config = dict(
    n_head=3,
    vocab_size=2048,
    rope_fraction=1.0,
    attn_scale=0.0884,
    init='normal',
    init_std_o=0.0,
    lr_mult_o=4.0,
    z_loss=1e-05,
)
MLP neurons of a small language model. Each row is named by its layer, matrix (gate and up: input weights; down: output weights) and neuron, and shows model dimensions 256-383. Each number is 128 + 24 x the weight over its row's rms, rounded and kept within 0 to 255. Numbers have three digits each. A neuron's up and down rows have the sign that makes its largest values positive.
After each neuron's rows is what it responds to, as a language model described it from the Wikipedia text at the highest values.

L8.gate98:120159133105138147125168132113104111126162122123094123136123136141102142150127126093105092121129136116154097098143095118157159116139134113138099144129136121097121106129123126102130135109117124124112156131117131164145134146131139168141095127163092113142175143179135154137089091091155147069173140131104151148092114158138134107113159137116104117102121132098093071151083166138096153145124
L8.up98:133136161158126147128121118150184136109111155099115111123173084116107142107147076153102111115159112149122131098109144119132164140161159165110164149153178118080114139129142139129120099144130105117092132086163113154192155136147148109126099104119071134094106141123124132099119124130158135134129113113142142113102120160100116115125135133167113162156120127113121119173095121102107126183134
L8.down98:112141173109133149120121169099118135114118129141132145082121161118117117155113161136134129142090133150115114119126119150113133152096127119140112125104111157177125174141122167102126124135138140093127107098142173122084139132100128134072122127177116128118161085108131133084099148117142108136129142137105145131146112162098131193167140131137105146119117102157121132101133132179131126058133
Noun-modifier word endings

L8.gate874:140154114155102112136158116108133148102099124149138105112119162149137133146131111126143155123127094159140158149105125072114166113118143092128163128124152138110144118117107101148153134147099129091190097143133106172071110095132124123172140119131106126112134149082127130153141144151135100098122131119140102120177114119125140140137130144167113134095088156120188088112111104142154167150150
L8.up874:122114113155134142133093118077090130165138137183131133139094108148089154137129175108090159114125109144139134139147147088110086090186132080121176079110132101133108121124142122109112130122101146142170146105125115142072119114105164173159140115122079109107124101071114126126152148153085098137145124147134163134130156127172139126132137091093137132152147157132141084128107110115118131150115
L8.down874:118132119142161131120147165136136159127138128126129148119107123104116137114156170154178132113091153121141164145101080133117138084125115135125118140138187061124157131140088087159161121145132116115145152098159114143150075098135144108136091110138070144091130157087109121139111118119102109093145135115128160122134180096118114123106145133129136151118108145111124140108111149094163129107108
Adjective-forming word endings

L3.gate1015:159163116124124089103115161163135152135139138126115143125123150125113109151151110140099144149135096120166139088127112100131111113157152104126157123141142175115138128193136120131115120171089098134155209101127105148102133128121105121129120136157121118167144138127161135105165071139141148126154095125151134102139135126114107158081113125120109070176177118112097078135095097117140109068122
L3.up1015:143114095109119153133144131115158116132104134155108116099085156116062119099138139126128127127156101094174128130128134091138158088136141055108145156138130156083145135135132095146152110145097124115130138161138113119140116104118131151111112119185143113183085156141077136134155130115163134114150107140132151109100139109096123124134108140157146121133134101078069099151083122116126119096116
L3.down1015:146142106135131126126124189122127116158160150126142140136100103115107193095121095106089121123127162083144174121124110140174148130145128132178106094107128154118127132121135158144159150149103118058097108145151133150144154091080113153098148099168102134129105106144112143184166111125174164112146133124082086158155136118150144138133170114147146109160116148104103093159128119147105151084119
Ordinals and premodifiers after "the"

L10.gate531:123117128124111082125145147130143144144132146171143084143156125113126149084147120094098122093115140106138141148092144100115152107161103144115127136127129147153144145100136191110096134135106124127129120130130111145138153113087142131113096143096107100096127119109129131115133149137120143129149127149145112124098176125100121188116150177107119125125127178116116075139144165147169193134143
L10.up531:141132162099104111148123141131143140145174112174124091144154109154112094073144133153108145131133076134138141142105125112156114107123146103099175094145129125109133128112137106101091100077081123110127151132169164090131115120115185156129117169121129135145098157134142134118093134150152125107107138135120138113166166089143176149150150115135090185161140197097144094075077113112146141152160
L10.down531:102134087156146089137127147144121118133115113163149089122150123155098171207148134144088141145164112148125149113166150124085120105156139112115089149184109132133163096091115159111110151148151144096143125131142128169130099141134113119121148128100084111103157122096085129104151146158141119123114149157107113168130116138131175147155153141114141132119120147101115100166148169126095158130143
Ordinal and sequence words

L3.gate10:117125097111151117119123094139148064128135123125150110097108114148144165156181135117105122120084131121156150129115126137104134137184130123172120137146155125116176103124110110116104106172139123102135111125159129113148178133154151145127086139097121119143130111119149112105098126132112160097111138136151167159165134167116129146151143168081116121088084133117144098154147111141118111144116
L3.up10:136119114110171118107137106108139096171136151127118110141113108158141136105129131110121125149148103116136143129099135124133122124141105148194115159118117113110151100106143130122099102124112111131136130127141105126128183104151117139117112095091123088136121085118120148123102118146136157111139152127145103124170099153129167167155138129152129119172069101134083123131093129118081118153100
L3.down10:091116097095159109126122098110149125140151125125139129118127113131157122143131101144116109168110126105149129107137151119121111112165107111163087130098131130145171084123127150095139135096129147090127131109177133123136110153139146132147130085105115108125146128103147171164128117153153105086114133154133131103145125179180137119195115148118112109089065165147141083129118175135141124147091
Nationality and party words

L10.gate1006:049132129103111128132096130077162105133114137143128127135140128157118137155097147108111134115115139115147137137123117129110143154122158133140155161102168117113117100131117144104163165170125126121163125061139144048150143149150170141098151159124134151162106072098128123130141108093150151144146111084089122131131148161135121112120135100131129155112112120120117141118125173162114154132135
L10.up1006:108134138115099147169126143127156125131101127180107135111084125096109142139124167171124143116082132132154133107166101103156130133132089142146121149138144137164114185142072165122115113179158105126152121121139148072148170110110124122129130155123151141105092128102108156152107123107136142168156128135112142111137122096136127149123148100149086144131095099149148138177111132140117128150134
L10.down1006:135123110132126090119138146127165165156200139083107093164132134118127141153113104101136112133138122104162130149147157147148128079120130123109100128121115167102145156141128103093146147078100100098153122132128121143147145163134104141150144134193130145136160116166153090122169098127153140117143120126127103137154175139106140162135118137111134120133143154102119118147161175122174149133110
Prenominal modifier endings